config.toml
n_layer = 9
d_model = 256
n_head = 8
n_kv_head = 2
head_dim = 32
d_mlp = 1024
vocab_size = 1915
activation = "swiglu"
norm = "rmsnorm"
norm_place = "pre"
norm_eps = 1e-06
positions = "rope"
rope_base = 10000.0
rope_fraction = 1.0
qk_norm = true
attn_scale = 0.177
bias = "none"
tie_embeddings = false
parallel_block = false
extras = ["capped logits"]
init = "uniform"
init_std_qkv = 0.0383
init_std_o = 0.0
init_std_up = 0.0383
init_std_down = 0.0
optimizer = "muon_variant"
lr = 0.00168
lr_mult_o = 1.5
lr_mult_down = 2.0
beta1 = 0.95
lr_head = 0.00921
grad_clip = 1.0
warmup_steps = 131
schedule = "wsd"
decay_fraction = 0.906
decay_shape = "linear"
final_lr_fraction = 0.0
batch_tokens = 65536
seq_len = 1024
doc_mask = true
train_tokens = 401800000
steps = 6131
dataset = "wikipedia_en"
MLP neurons of a small language model. Each row is named by its layer, matrix (gate and up: input weights) and neuron, and shows model dimensions 160-223. Each number is 50 + 12 x the weight over its row's rms, rounded and kept within 0 to 99. A neuron's up and down rows have the sign that makes its largest values positive.
A block is one neuron, or neurons of one layer that tend to fire together. After each block is what it responds to, as a language model described it from the Wikipedia text at the highest values.

L5.gate709:66 61 26 37 50 67 31 70 52 38 32 54 62 49 54 46 40 54 29 43 52 46 60 46 54 42 52 52 62 50 71 55 49 50 46 54 60 42 43 62 56 53 60 36 51 48 48 53 67 50 44 53 63 51 57 65 46 43 53 55 33 49 62 37
L5.up709:67 57 44 51 58 36 38 34 40 42 64 38 29 60 55 47 51 47 49 56 54 43 24 68 53 31 46 48 25 54 29 54 53 39 43 61 45 50 40 49 61 39 65 28 50 48 70 62 54 47 58 49 57 50 59 49 76 45 31 60 50 39 65 64
Mostly the word there in existential clauses (there is some doubt, there was), plus mid-word fragments such as f, w, x in table or list words (De-f-enders, Net-w-ork).

L2.gate360:45 41 56 75 65 55 51 43 38 58 53 54 52 35 38 45 55 73 55 47 56 48 63 47 52 38 42 47 43 37 78 33 79 51 52 51 60 69 41 64 44 61 43 55 69 47 62 34 52 42 56 68 48 61 50 71 45 42 49 47 28 35 64 60
L2.up360:54 30 47 63 58 75 66 68 55 60 55 60 55 49 49 56 65 40 28 55 43 41 52 61 67 40 51 55 34 55 49 39 46 53 48 38 56 53 61 51 35 32 40 63 49 46 32 42 56 54 65 56 63 40 33 55 48 50 51 36 40 34 51 66
L2.gate450:32 49 68 29 62 44 41 47 34 34 69 58 46 58 54 24 54 30 51 55 54 49 49 37 61 62 44 40 39 44 39 56 35 39 31 51 53 74 68 69 53 51 41 51 49 52 62 66 52 43 36 24 71 59 48 52 55 67 52 75 35 34 52 47
L2.up450:61 51 47 30 57 57 55 50 47 70 49 75 45 37 54 42 45 48 38 44 53 62 47 56 44 54 51 69 59 72 46 60 68 49 49 57 40 52 64 55 51 56 60 47 82 39 59 58 60 52 44 61 54 34 35 58 63 53 62 11 29 51 50 49
L2.gate564:64 41 63 53 49 48 53 70 45 60 57 68 52 49 47 65 41 49 52 54 55 55 32 69 60 59 57 42 66 41 51 39 50 37 78 42 58 63 47 59 40 62 59 56 51 31 77 27 80 49 44 37 41 41 62 80 45 49 59 40 38 33 48 54
L2.up564:52 36 60 53 69 43 53 33 50 52 29 68 29 33 80 33 49 46 49 62 59 58 55 56 35 70 60 59 43 56 63 37 32 62 37 54 48 46 57 29 46 27 65 58 89 58 61 42 49 36 69 39 60 51 50 54 44 42 54 48 33 36 38 42
L2.gate871:22 59 65 60 45 47 52 42 44 54 51 44 82 45 57 32 47 56 46 52 58 31 45 49 55 41 42 61 56 57 77 29 38 68 40 12 56 56 53 58 38 80 32 59 49 51 31 34 53 53 55 66 53 51 54 40 54 53 44 55 60 42 48 67
L2.up871:50 65 50 55 35 46 45 37 29 48 65 42 29 61 62 44 59 60 58 39 44 52 28 53 66 50 34 40 64 71 58 36 40 36 41 49 49 47 44 48 35 53 62 41 59 67 58 45 44 39 68 59 61 71 37 54 64 49 55 40 66 15 49 52
L2.gate910:63 65 61 57 66 39 88 46 34 44 69 35 45 62 49 64 47 46 50 49 67 62 58 33 47 39 39 82 32 48 43 67 30 48 54 46 46 59 58 46 44 43 44 54 32 50 66 39 33 54 30 31 42 47 47 24 25 25 23 64 52 67 55 63
L2.up910:42 72 63 56 37 41 50 61 34 24 58 60 47 61 54 33 35 41 38 44 54 30 44 44 60 48 45 41 25 79 65 51 44 53 41 53 78 60 53 32 36 62 62 23 52 39 61 39 54 45 82 41 55 40 46 53 62 50 54 38 58 39 55 40
L2.gate914:62 50 54 61 60 34 38 46 39 64 57 40 65 71 32 52 51 37 40 65 24 57 49 69 51 42 47 62 38 54 74 42 38 60 38 72 46 44 25 49 52 58 45 60 53 52 52 48 47 29 51 24 52 48 68 53 40 53 38 36 28 41 53 49
L2.up914:66 56 47 48 46 72 43 40 48 54 48 43 59 56 34 38 70 63 53 64 48 50 68 60 61 34 49 62 41 51 59 51 55 52 55 59 56 67 32 53 59 56 46 71 68 62 66 49 32 37 46 35 55 74 51 44 66 46 56 48 40 68 39 51
L2.gate948:50 54 58 72 32 53 61 40 51 52 45 69 46 58 58 72 66 35 45 61 54 54 49 39 38 70 55 74 28 48 58 49 72 35 33 46 60 38 48 76 48 38 36 65 58 55 56 50 14 57 46 46 46 31 32 58 39 27 53 61 54 53 48 45
L2.up948:39 40 50 73 53 36 35 42 48 45 56 46 64 49 66 55 56 44 54 58 59 37 52 40 49 53 65 42 39 61 41 57 52 29 54 30 66 61 61 34 57 40 54 35 39 49 74 24 71 50 51 62 35 24 26 35 56 59 20 67 55 62 54 47
L2.gate1009:39 26 55 20 68 58 43 52 50 68 44 47 28 48 29 58 46 37 57 26 41 47 54 56 46 38 40 69 43 32 25 43 56 56 51 36 36 64 42 35 52 50 55 59 54 40 46 29 76 65 76 22 49 52 38 37 43 33 68 30 70 42 34 49
L2.up1009:49 54 48 38 33 48 45 48 18 56 59 39 63 55 69 53 49 25 41 51 40 47 27 67 39 72 65 44 39 47 41 44 50 47 35 51 63 25 71 45 44 60 68 42 60 39 55 57 57 55 50 43 54 60 32 64 44 63 32 59 49 59 36 78
Word-piece continuations of proper names right after a capital letter piece, especially B, as in Bach, Buch(arest), Wallachian, Suribachi; weaker on heading line breaks.

L5.gate778:48 46 51 56 53 71 53 67 75 36 42 72 56 52 47 46 25 55 64 45 44 48 67 37 52 15 48 48 57 58 41 52 36 41 45 45 25 52 20 52 55 34 41 47 50 59 60 39 34 41 62 48 61 55 54 50 55 23 59 67 64 35 56 44
L5.up778:22 46 57 54 58 38 63 47 26 39 48 57 55 39 52 53 65 64 57 48 54 37 66 48 43 68 40 52 41 63 39 52 47 59 41 58 50 35 36 66 31 41 70 57 69 29 47 29 51 50 58 60 69 61 62 68 58 50 44 58 58 44 52 39
Completion of the main past-tense verb right after a sentence's subject in biographical and historical prose, e.g. premiered, lost, died, opened, acquired.

L3.gate20:46 55 53 49 58 57 45 40 45 41 34 33 54 59 45 49 53 48 34 07 64 61 53 74 32 45 44 57 78 46 58 52 55 75 43 64 51 35 41 71 61 43 52 71 48 40 37 36 46 45 52 60 40 66 27 70 58 38 38 29 46 55 35 35
L3.up20:49 55 54 47 48 30 33 50 34 65 37 48 36 39 50 35 48 41 34 56 36 56 43 58 44 41 62 60 35 51 67 43 51 60 36 45 56 48 22 63 40 68 54 71 56 52 45 56 48 25 46 51 71 46 40 56 43 30 30 40 68 53 36 56
L3.gate38:38 67 43 46 38 47 28 51 75 74 38 54 43 42 64 41 58 68 51 63 39 51 62 64 45 40 59 44 67 31 61 54 36 37 63 71 59 48 65 60 55 41 62 44 56 56 23 58 59 32 49 41 52 38 36 57 42 52 44 59 15 41 42 32
L3.up38:32 49 28 40 47 45 54 62 50 66 36 48 43 40 50 45 46 54 57 61 35 75 59 66 49 21 71 42 73 26 43 51 52 32 56 83 55 58 49 53 51 65 53 49 41 68 35 41 56 59 64 38 52 44 45 62 56 46 43 72 35 44 58 37
L3.gate109:75 66 51 52 33 42 59 42 56 61 43 35 76 55 47 47 47 61 73 53 54 72 52 70 61 60 54 44 53 38 36 58 50 49 51 53 55 50 38 63 56 49 77 44 34 24 57 83 63 69 53 46 62 43 62 69 34 28 43 52 37 44 43 61
L3.up109:56 33 44 40 74 32 20 33 51 43 55 61 52 62 41 53 27 39 47 49 61 51 26 66 56 64 65 40 84 67 48 65 43 53 65 31 39 47 60 52 43 35 70 48 49 43 51 36 65 30 49 35 57 47 47 82 42 42 51 56 52 55 50 35
L3.gate273:63 50 55 55 38 49 50 35 56 28 36 46 33 46 70 69 49 44 40 28 47 56 43 33 43 49 43 44 35 60 59 44 31 37 47 43 57 19 41 36 50 38 64 33 48 48 50 41 52 46 35 52 42 52 42 54 46 60 59 44 38 46 37 51
L3.up273:43 54 67 61 51 47 40 87 46 59 40 57 68 45 59 54 19 52 40 49 68 41 51 58 36 55 54 60 53 54 46 49 51 47 63 53 62 39 48 57 58 52 70 48 34 67 48 39 28 28 37 38 45 37 28 34 53 66 67 50 45 39 67 63
L3.gate562:55 58 48 34 46 53 35 40 43 49 61 53 65 20 49 55 55 68 25 36 57 48 63 55 53 40 56 54 58 38 65 55 44 56 43 61 63 47 40 60 34 58 57 40 39 49 38 55 57 42 61 28 50 54 73 43 59 62 56 57 54 36 70 34
L3.up562:67 43 56 21 25 57 71 66 51 42 58 61 60 51 43 37 59 72 62 51 64 49 52 56 57 71 27 45 70 49 47 48 54 59 51 61 50 39 51 40 59 67 68 45 50 24 53 60 47 47 38 52 48 36 56 39 40 56 48 54 56 48 50 39
L3.gate613:53 46 43 39 33 56 34 66 63 36 36 47 58 64 62 57 59 42 42 46 62 59 49 59 68 46 54 44 54 35 55 53 63 38 65 29 69 61 65 75 71 49 62 37 51 44 52 57 78 43 64 51 59 71 62 61 48 53 73 48 30 26 61 47
L3.up613:53 45 45 38 46 50 64 49 75 46 51 59 47 57 60 39 70 28 54 29 30 46 54 58 52 44 48 38 28 43 39 43 75 62 51 31 37 71 62 45 51 48 56 73 19 49 71 38 68 35 52 29 51 59 53 67 61 52 39 70 68 52 50 44
L3.gate726:27 52 58 66 66 38 45 62 31 54 64 37 46 55 45 51 33 51 60 47 68 52 52 56 66 63 38 39 58 49 54 64 36 56 57 51 54 58 69 48 43 50 62 50 48 26 42 59 24 55 40 51 51 40 48 47 43 52 59 46 56 51 61 52
L3.up726:56 60 46 39 57 35 35 46 24 29 44 84 49 82 31 59 27 47 51 37 64 34 52 48 50 39 52 56 62 56 59 62 46 35 41 38 72 64 64 52 61 52 48 52 65 66 49 55 32 65 40 48 47 50 45 58 47 46 57 65 62 52 53 39
L3.gate808:43 48 36 56 41 67 39 48 62 52 39 50 40 40 75 53 63 62 52 32 53 36 63 64 52 47 59 51 75 40 43 26 42 30 45 55 53 48 39 44 52 45 57 25 60 43 54 43 45 53 56 30 39 45 49 67 52 53 47 64 37 36 59 66
L3.up808:60 63 67 35 48 28 33 61 60 61 40 36 22 55 53 28 64 48 54 43 41 66 38 63 43 57 57 31 56 57 70 61 23 60 44 54 69 53 41 79 48 38 56 54 56 52 51 57 67 39 59 38 41 55 57 64 59 34 59 47 47 47 60 67
Mostly "there" at the start of a clause, before is/was/were or in "therefore" ("there were 5,557"), plus modals such as would, may, could, and assorted word-piece fragments.

L5.gate832:45 53 69 30 53 44 37 40 49 60 69 34 61 39 51 58 38 54 76 58 51 49 64 28 53 36 65 34 59 55 44 26 55 49 60 43 58 45 38 43 80 54 29 48 34 54 54 68 55 51 49 52 39 72 42 65 51 57 46 39 35 30 33 46
L5.up832:63 69 55 32 39 44 42 41 52 43 26 44 48 33 71 33 61 46 45 52 39 65 56 29 35 40 71 47 69 40 48 24 30 57 65 63 44 45 42 45 61 44 32 43 66 46 37 63 49 44 70 54 55 65 52 60 60 54 56 74 60 36 41 40
Second word-pieces of office titles in biographies, such as Min-ister, Manag-er, C-ouncil, and Member of; also year prefixes 202/199 after a month, and line breaks after "= Title =" headings.

L3.gate170:48 51 55 39 51 41 54 26 53 46 22 52 63 65 25 22 31 64 57 44 42 60 78 60 42 56 46 45 55 43 56 52 58 46 78 40 53 48 37 47 67 61 38 43 59 47 48 44 39 41 58 61 37 50 47 48 45 61 48 56 32 45 62 39
L3.up170:57 46 68 40 43 48 43 57 44 47 34 32 54 58 09 42 60 81 47 44 30 84 55 55 72 45 69 62 47 59 59 51 51 44 55 64 51 54 59 29 63 56 40 38 43 27 44 41 32 48 37 42 27 52 53 56 57 68 42 57 32 50 34 78
L3.gate295:31 53 41 60 44 55 54 54 60 39 67 58 61 56 63 32 57 32 28 36 42 39 26 52 51 45 44 47 41 40 78 58 71 79 50 47 52 56 72 63 33 50 51 44 51 25 52 44 60 18 52 48 51 35 41 72 47 38 60 44 19 50 60 49
L3.up295:27 48 64 36 39 60 51 50 59 43 48 14 46 58 53 51 72 51 50 57 39 41 50 67 64 44 44 43 23 49 45 41 43 63 51 43 75 45 55 42 35 64 34 25 45 37 68 65 54 60 45 41 54 58 30 48 51 35 58 50 47 50 50 42
L3.gate308:51 44 59 31 52 41 36 44 64 56 67 44 71 51 31 28 53 53 33 52 45 70 58 52 53 42 49 57 40 58 45 53 58 61 42 40 67 34 45 44 47 46 37 57 52 59 57 68 43 34 61 66 73 65 36 50 66 29 37 75 62 38 51 61
L3.up308:56 71 28 44 48 49 47 67 47 42 54 51 58 61 62 52 57 50 49 52 65 54 52 48 46 59 60 29 48 51 37 61 41 68 44 54 45 51 52 41 71 53 65 42 65 55 39 56 61 40 59 65 54 55 36 53 61 42 68 69 52 26 52 44
L3.gate510:51 55 43 33 38 48 51 47 42 59 39 51 32 36 58 36 64 50 63 48 63 57 70 31 39 50 37 51 45 41 54 41 55 60 48 61 71 63 53 48 70 55 50 48 48 57 56 58 47 48 73 51 49 49 42 46 60 20 60 42 44 61 62 39
L3.up510:46 68 57 41 46 36 38 42 59 56 45 78 47 46 44 38 33 51 47 47 39 42 54 63 47 74 55 30 63 46 31 45 52 65 36 42 72 39 49 60 79 61 40 56 67 57 48 74 57 52 62 49 51 57 52 35 47 24 65 58 57 45 44 50
L3.gate577:46 37 48 65 50 35 53 44 51 69 63 34 75 64 42 60 47 50 46 52 50 49 52 71 56 70 69 64 60 64 66 50 34 80 58 40 60 44 61 59 54 54 57 51 44 40 32 32 38 74 45 48 64 75 49 44 49 34 33 42 34 46 54 51
L3.up577:48 57 31 57 42 52 55 35 46 50 60 19 66 43 49 42 53 54 54 63 52 48 44 60 54 54 62 57 50 69 58 53 27 43 48 51 51 52 72 59 71 47 44 55 41 64 41 44 44 68 67 47 56 55 46 53 68 43 46 52 57 38 57 39
L3.gate690:50 60 51 50 46 46 65 42 45 45 36 50 67 38 63 28 51 73 51 34 54 46 64 33 48 45 55 57 50 39 48 66 51 43 53 39 68 25 43 39 80 42 50 48 47 26 45 50 63 37 47 59 51 44 58 57 50 45 50 31 45 70 50 34
L3.up690:45 44 45 39 60 65 57 65 39 46 66 63 40 49 31 38 66 63 56 24 38 58 61 53 57 68 66 63 49 40 52 49 48 52 41 44 53 40 40 45 54 40 47 60 51 42 44 68 37 52 38 21 28 55 65 53 57 61 69 52 52 61 61 60
L3.gate924:58 46 48 50 38 65 68 39 53 19 58 40 60 60 34 32 36 61 67 46 44 51 57 35 64 68 35 62 44 39 46 36 47 32 59 41 43 53 41 53 45 41 51 45 50 44 48 21 57 32 61 37 36 48 41 60 67 65 47 60 46 73 57 53
L3.up924:46 64 49 51 48 40 30 54 30 36 58 31 60 72 57 60 62 63 61 35 34 26 54 44 76 42 56 46 20 52 37 47 41 59 39 45 60 40 74 54 61 52 50 52 59 65 59 58 40 52 68 55 39 34 38 46 48 40 56 63 64 35 53 51
L3.gate985:36 70 44 50 54 38 55 52 45 40 44 35 55 28 54 34 38 67 43 59 42 63 51 78 48 55 40 57 53 43 36 58 68 45 56 30 59 35 26 42 51 56 49 56 54 40 45 55 51 36 63 34 31 55 59 45 72 31 48 50 65 59 26 44
L3.up985:47 20 52 50 56 54 44 52 52 47 44 55 51 44 33 21 39 57 36 51 61 46 48 64 81 42 57 41 44 46 49 61 63 41 41 57 58 59 69 65 36 55 43 63 61 45 53 48 35 47 51 65 68 46 55 40 32 47 61 56 45 40 67 54
Second piece of a word split into tokens, mostly "at" completing "what" or "That", plus mid-word name pieces (C-le-ment, Ray-m-ond) and has/had/have right after a subject.

L2.gate113:92 71 50 36 59 68 22 52 48 68 19 70 40 50 49 66 38 61 57 40 58 59 38 59 62 42 64 66 47 52 46 46 32 53 61 50 64 40 44 37 58 50 47 77 36 31 45 56 33 53 39 37 34 64 46 64 54 41 49 49 59 77 47 61
L2.up113:60 55 49 44 60 53 61 54 55 41 44 47 31 52 56 45 44 45 48 38 44 66 33 70 56 46 33 41 63 39 26 57 47 66 46 53 38 36 60 40 32 54 64 54 46 35 47 33 56 69 58 50 52 46 50 47 44 53 40 44 52 86 59 35
L2.gate201:50 58 32 36 64 76 27 57 48 55 59 49 57 74 57 49 49 43 46 39 33 46 44 47 40 39 41 36 47 43 68 40 53 53 38 59 56 51 27 53 50 56 51 41 47 59 69 23 55 60 49 40 47 47 42 49 52 48 61 65 42 69 47 74
L2.up201:60 29 45 51 42 53 48 39 59 48 33 52 41 48 40 43 48 29 60 80 63 46 51 40 39 56 62 53 48 36 52 60 51 48 60 33 63 49 33 61 35 68 64 48 27 31 42 49 52 49 32 63 37 49 36 55 54 46 46 35 54 42 45 08
L2.gate320:51 58 64 68 58 65 76 63 56 30 18 46 71 59 55 18 58 45 71 38 37 54 44 44 52 56 58 47 44 49 49 73 50 58 71 50 48 54 50 50 63 63 47 61 41 54 48 52 52 43 40 53 42 53 50 56 54 62 73 41 69 53 62 50
L2.up320:34 55 72 19 56 56 49 41 33 40 39 56 72 44 31 43 48 73 43 34 47 43 76 54 67 43 51 53 53 60 49 31 29 54 39 44 37 40 49 71 51 38 69 50 58 49 65 31 58 61 60 44 52 74 65 59 45 40 46 54 57 62 62 47
L2.gate698:56 14 48 50 65 42 65 37 54 52 57 47 39 42 45 56 49 37 44 60 44 53 45 33 41 45 63 68 50 45 60 44 59 45 64 52 42 46 51 58 45 44 68 39 50 51 36 53 44 32 63 66 58 46 56 47 43 29 56 42 66 47 46 64
L2.up698:47 57 53 69 53 88 65 39 55 21 66 45 67 40 57 36 61 46 67 32 39 62 51 67 41 79 39 35 40 46 56 45 42 40 33 62 45 68 75 51 48 36 69 52 46 49 49 50 35 56 66 35 56 48 35 34 64 36 52 43 62 54 45 42
L2.gate706:59 37 69 61 53 55 59 21 67 49 35 40 37 30 63 48 45 23 23 55 30 49 33 35 55 50 52 45 56 64 60 66 57 60 57 53 58 52 37 46 47 55 46 30 43 50 41 65 37 46 41 61 46 52 44 58 46 44 42 38 63 71 55 40
L2.up706:38 46 47 48 51 57 56 47 49 34 31 64 36 42 52 67 74 55 67 44 32 36 57 41 41 52 35 58 50 37 64 53 47 46 51 73 32 52 51 53 44 56 63 42 36 44 61 71 45 57 31 62 52 65 67 55 62 24 41 58 41 40 44 65
L2.gate787:32 44 39 47 50 74 63 40 60 53 53 60 78 59 73 55 68 59 32 51 49 39 46 72 55 31 67 29 40 41 69 58 54 73 67 43 52 50 52 53 66 54 56 53 60 61 59 49 56 54 46 61 36 57 43 52 62 39 37 43 83 50 54 58
L2.up787:27 59 59 55 35 56 52 40 59 59 42 54 41 44 36 54 55 28 46 48 42 39 46 50 48 49 50 53 58 71 53 59 45 75 34 38 28 53 53 46 53 61 45 50 64 67 51 41 54 50 29 47 74 45 37 36 40 52 53 65 58 37 34 56
L2.gate951:60 39 68 34 42 61 27 59 67 77 73 57 37 37 52 43 63 53 59 43 64 41 33 51 54 74 64 27 68 48 57 34 37 50 34 55 54 53 36 35 51 45 50 63 29 54 45 61 62 60 60 46 40 51 40 51 59 52 45 40 58 73 19 62
L2.up951:41 55 54 68 46 56 56 28 59 59 63 49 60 39 73 59 53 54 35 49 44 30 38 49 71 40 53 49 57 28 59 66 53 47 21 44 73 61 51 48 46 50 50 56 53 36 67 48 38 68 41 41 46 59 45 41 54 39 29 45 75 87 46 43
L2.gate1008:37 45 64 48 54 42 49 70 59 62 65 33 57 57 54 61 72 68 59 49 48 43 40 34 42 55 51 33 63 41 55 46 51 46 39 54 81 75 61 74 47 35 41 60 37 49 60 41 66 69 41 60 43 47 52 26 58 64 43 55 39 61 35 41
L2.up1008:81 52 64 48 35 71 54 60 55 39 40 47 50 62 60 52 59 33 57 69 47 48 34 60 40 48 48 40 42 71 28 54 45 49 61 55 51 38 47 45 65 55 66 48 60 60 68 34 49 54 66 69 61 41 53 52 46 52 39 63 46 54 78 43
Second word pieces after a short opening fragment, strongest for "old"/"ell" after s (sold, selling), also l-ost, per-for-mance, en-rolment.

L3.gate48:60 49 70 49 50 62 68 27 42 31 40 35 59 54 49 39 29 39 47 54 68 54 35 63 62 63 48 44 93 43 44 59 62 68 39 58 54 39 61 30 43 40 44 66 66 42 65 38 58 42 32 29 43 62 57 57 64 57 48 52 43 32 59 67
L3.up48:47 56 41 51 67 61 62 50 38 24 47 25 35 57 35 36 50 52 49 53 55 42 35 64 49 56 30 47 38 42 63 44 47 44 44 53 52 56 70 51 62 44 45 45 58 32 51 40 46 50 23 44 51 66 59 40 47 71 46 48 64 83 38 65
L3.gate83:44 78 81 33 58 25 58 48 36 44 61 60 43 51 65 47 39 56 38 45 35 80 52 65 60 52 37 74 52 36 40 54 34 64 47 59 48 64 52 55 55 47 46 42 46 52 49 54 57 48 36 57 60 39 39 48 29 44 55 42 70 52 57 46
L3.up83:39 30 70 18 39 31 46 53 63 69 53 27 55 60 50 44 43 57 55 54 53 30 68 38 35 64 40 45 46 38 33 45 40 43 59 49 28 53 51 58 43 64 41 53 77 58 76 54 50 36 55 51 58 36 52 34 35 28 47 40 58 62 46 72
L3.gate108:22 54 52 50 65 58 53 44 62 38 55 51 68 61 46 44 46 57 45 55 59 58 44 38 45 55 74 35 61 44 46 49 60 56 65 55 31 57 48 37 54 33 60 57 56 60 51 47 40 50 60 49 61 47 55 42 59 25 46 64 05 47 64 37
L3.up108:53 43 56 41 29 58 49 58 76 49 62 47 30 68 23 71 46 64 46 43 57 60 61 53 52 55 60 32 29 59 15 51 46 59 17 41 56 55 35 40 58 33 50 60 45 79 41 37 47 63 45 47 39 45 54 54 56 36 28 58 48 44 21 41
L3.gate212:39 39 60 61 34 59 44 34 62 44 25 41 50 57 46 56 35 56 39 25 44 35 41 61 46 61 30 44 43 37 50 41 36 48 42 70 64 38 54 43 41 52 28 55 53 38 44 59 49 40 47 65 60 36 41 61 66 33 52 58 51 49 48 44
L3.up212:42 60 50 79 74 52 50 35 48 43 53 43 65 52 56 52 29 53 52 31 51 53 29 51 56 67 51 25 43 55 46 45 57 50 55 68 49 57 53 62 42 36 39 28 57 39 62 36 47 64 38 47 33 24 44 70 49 46 40 60 73 48 43 50
L3.gate714:39 41 48 54 37 65 54 52 67 37 54 60 61 19 27 60 71 72 44 33 58 59 36 42 30 43 56 37 60 31 54 63 59 53 30 34 48 46 35 76 66 39 49 57 55 29 58 50 57 60 54 50 51 62 47 36 29 41 51 51 49 57 78 30
L3.up714:67 47 45 64 32 31 42 60 48 43 48 52 48 57 57 28 50 21 47 47 70 64 48 61 58 56 66 44 33 58 52 77 70 41 37 65 68 56 15 59 45 64 47 56 49 56 60 38 75 31 44 52 50 69 42 17 57 47 59 88 59 57 45 35
L3.gate844:54 27 40 61 43 46 31 20 41 60 21 59 35 31 59 33 50 49 19 41 61 39 32 56 52 55 47 48 40 60 38 56 46 58 29 62 39 46 23 63 58 45 72 64 40 23 46 54 40 32 59 45 63 43 51 56 30 64 49 44 48 54 62 51
L3.up844:58 39 42 48 51 30 55 40 37 46 50 58 59 83 53 29 37 53 60 53 56 53 36 53 48 52 68 54 60 50 62 50 67 54 47 41 65 40 57 70 68 49 43 35 66 49 63 51 47 44 43 42 37 69 44 63 39 60 32 65 61 58 31 57
L3.gate916:46 59 30 39 35 45 31 56 44 54 45 44 68 62 62 37 30 54 32 41 34 55 46 53 57 27 62 24 35 28 37 50 28 60 57 53 49 38 58 50 32 54 60 44 50 48 53 49 48 44 48 58 61 63 80 69 58 52 63 69 67 51 60 50
L3.up916:54 43 62 43 51 56 43 56 80 35 59 58 32 47 72 59 34 73 52 54 39 46 37 68 48 58 60 55 36 60 45 49 57 70 36 47 35 76 59 54 52 58 55 64 58 46 27 61 62 58 47 59 50 66 51 58 53 47 66 68 63 21 50 57
L3.gate957:45 64 41 35 44 66 38 20 34 52 31 58 59 67 48 42 47 45 33 54 54 54 56 39 69 51 61 54 64 34 41 37 55 59 63 57 48 42 42 52 39 34 40 46 47 32 27 38 45 47 37 46 28 43 53 58 46 62 72 56 46 56 28 38
L3.up957:49 36 32 41 38 62 51 54 40 65 55 45 56 53 46 40 33 51 54 57 63 40 44 44 42 61 45 66 43 56 64 69 55 78 72 47 61 71 50 44 39 41 25 46 70 45 49 48 53 51 49 52 41 53 52 75 45 57 58 44 44 31 54 34
Final pieces of past-tense or participle verbs in narrative prose, often before particles or prepositions, e.g. sett-led, sw-orn in, brough-t, played, opened.

L2.gate58:45 51 36 45 58 59 44 40 76 38 72 42 50 49 58 50 66 32 34 51 52 35 44 44 56 46 42 56 32 42 48 58 72 47 56 78 61 45 59 40 31 40 40 55 48 70 45 64 62 62 50 42 40 41 62 73 57 48 46 44 42 55 64 63
L2.up58:65 43 55 47 36 38 69 55 49 40 42 45 34 45 45 42 64 40 58 54 61 56 65 30 50 49 41 59 19 47 50 31 55 44 45 48 69 62 39 38 70 64 42 57 59 56 46 65 38 47 33 70 45 55 41 55 66 41 28 53 41 52 38 58
L2.gate207:64 49 50 56 43 51 39 47 44 57 59 27 83 51 40 53 59 57 63 57 49 36 53 48 49 33 66 57 55 71 58 45 59 72 75 71 37 37 53 59 48 27 57 52 34 61 44 39 59 51 45 46 43 47 57 54 44 43 44 54 59 47 39 49
L2.up207:25 46 38 73 46 59 52 53 80 45 45 74 44 49 59 45 46 45 39 63 47 19 43 50 57 35 46 46 58 36 38 48 45 64 72 46 42 56 60 51 41 48 33 57 37 61 33 24 62 55 64 26 68 62 69 64 45 62 57 45 62 72 38 48
L2.gate346:45 59 49 48 46 36 32 79 38 42 43 31 49 44 58 54 48 51 39 44 51 57 64 51 38 43 31 44 55 54 34 59 55 30 44 53 70 23 39 46 37 49 53 62 52 49 62 61 56 45 49 63 59 55 36 47 47 49 59 62 37 44 57 37
L2.up346:34 55 56 61 46 54 40 65 40 32 42 52 53 49 38 33 36 65 23 45 67 58 62 80 62 51 65 34 45 48 56 47 39 64 40 33 81 51 64 62 62 40 50 60 46 69 61 46 38 54 42 24 57 47 66 57 63 67 30 45 61 51 46 51
L2.gate448:47 40 49 54 36 46 33 54 47 47 42 64 61 41 38 54 40 58 50 24 59 56 58 41 35 46 55 24 44 44 58 53 34 45 50 30 66 59 56 42 44 53 44 39 49 35 45 40 53 69 40 63 46 69 51 62 59 48 51 48 70 38 64 33
L2.up448:48 51 27 28 48 59 44 44 33 40 54 58 38 46 42 38 48 58 31 48 70 37 65 56 45 58 39 55 62 33 69 46 39 44 47 24 60 52 26 59 51 50 44 61 48 70 43 53 50 36 56 43 64 51 43 46 59 54 51 42 48 45 63 39
L2.gate833:59 52 38 49 49 39 36 66 39 59 40 57 41 45 38 56 51 49 53 66 34 31 60 46 35 44 40 56 43 42 47 36 58 55 42 66 65 45 35 56 53 61 59 65 36 42 48 28 61 43 44 52 56 47 49 53 35 66 46 49 46 47 64 62
L2.up833:47 38 33 50 49 73 44 45 40 47 73 44 44 40 47 59 65 42 65 67 69 30 59 38 42 56 38 47 33 50 33 65 53 61 30 47 37 42 37 50 39 47 34 50 65 32 54 51 60 47 45 48 70 60 56 54 57 49 44 45 44 41 60 56
L2.gate837:36 56 47 54 50 46 35 46 58 61 58 42 37 57 39 36 43 51 56 45 34 41 75 36 64 34 55 43 28 50 58 64 51 77 63 50 17 39 62 51 52 51 48 40 42 46 62 50 56 63 36 45 52 50 56 49 33 51 45 22 63 70 32 45
L2.up837:62 51 86 53 50 33 61 60 59 53 43 56 45 53 33 53 28 77 58 33 38 53 77 48 66 40 43 69 59 52 58 48 60 73 41 46 44 61 39 73 48 38 59 31 49 59 50 42 53 36 28 40 38 59 45 40 56 46 36 48 45 62 54 56
L2.gate846:57 21 60 39 50 39 47 65 58 54 14 75 60 56 43 42 24 54 34 43 37 40 38 38 75 46 59 45 57 72 44 58 49 35 70 35 70 35 52 66 47 57 58 52 46 44 51 36 60 76 39 40 38 44 32 49 54 55 38 67 53 59 27 40
L2.up846:55 40 52 49 50 44 57 58 43 41 31 52 69 49 44 75 16 38 28 46 47 44 53 41 46 36 27 47 40 78 46 67 42 46 54 58 43 53 52 59 26 57 52 57 48 47 49 59 41 49 77 49 54 49 47 67 69 39 69 45 49 68 25 64
L2.gate1015:44 32 41 43 50 33 58 44 38 53 59 45 40 60 41 55 50 68 56 47 57 55 62 46 40 52 40 76 18 53 39 52 39 51 38 50 45 52 55 53 45 56 53 65 40 47 61 36 56 64 60 61 73 46 54 51 70 49 26 54 55 49 46 56
L2.up1015:62 67 24 46 53 45 53 28 57 36 57 47 42 55 66 60 39 62 51 59 33 59 46 54 57 60 41 48 59 54 21 63 73 64 65 49 40 24 36 60 63 30 46 45 40 50 40 64 54 59 27 34 52 66 33 40 36 46 68 47 42 40 44 45
Mostly "there" as a word or word start (there were, therefore, thereto, The+re), plus weaker hits on him, them, over, near.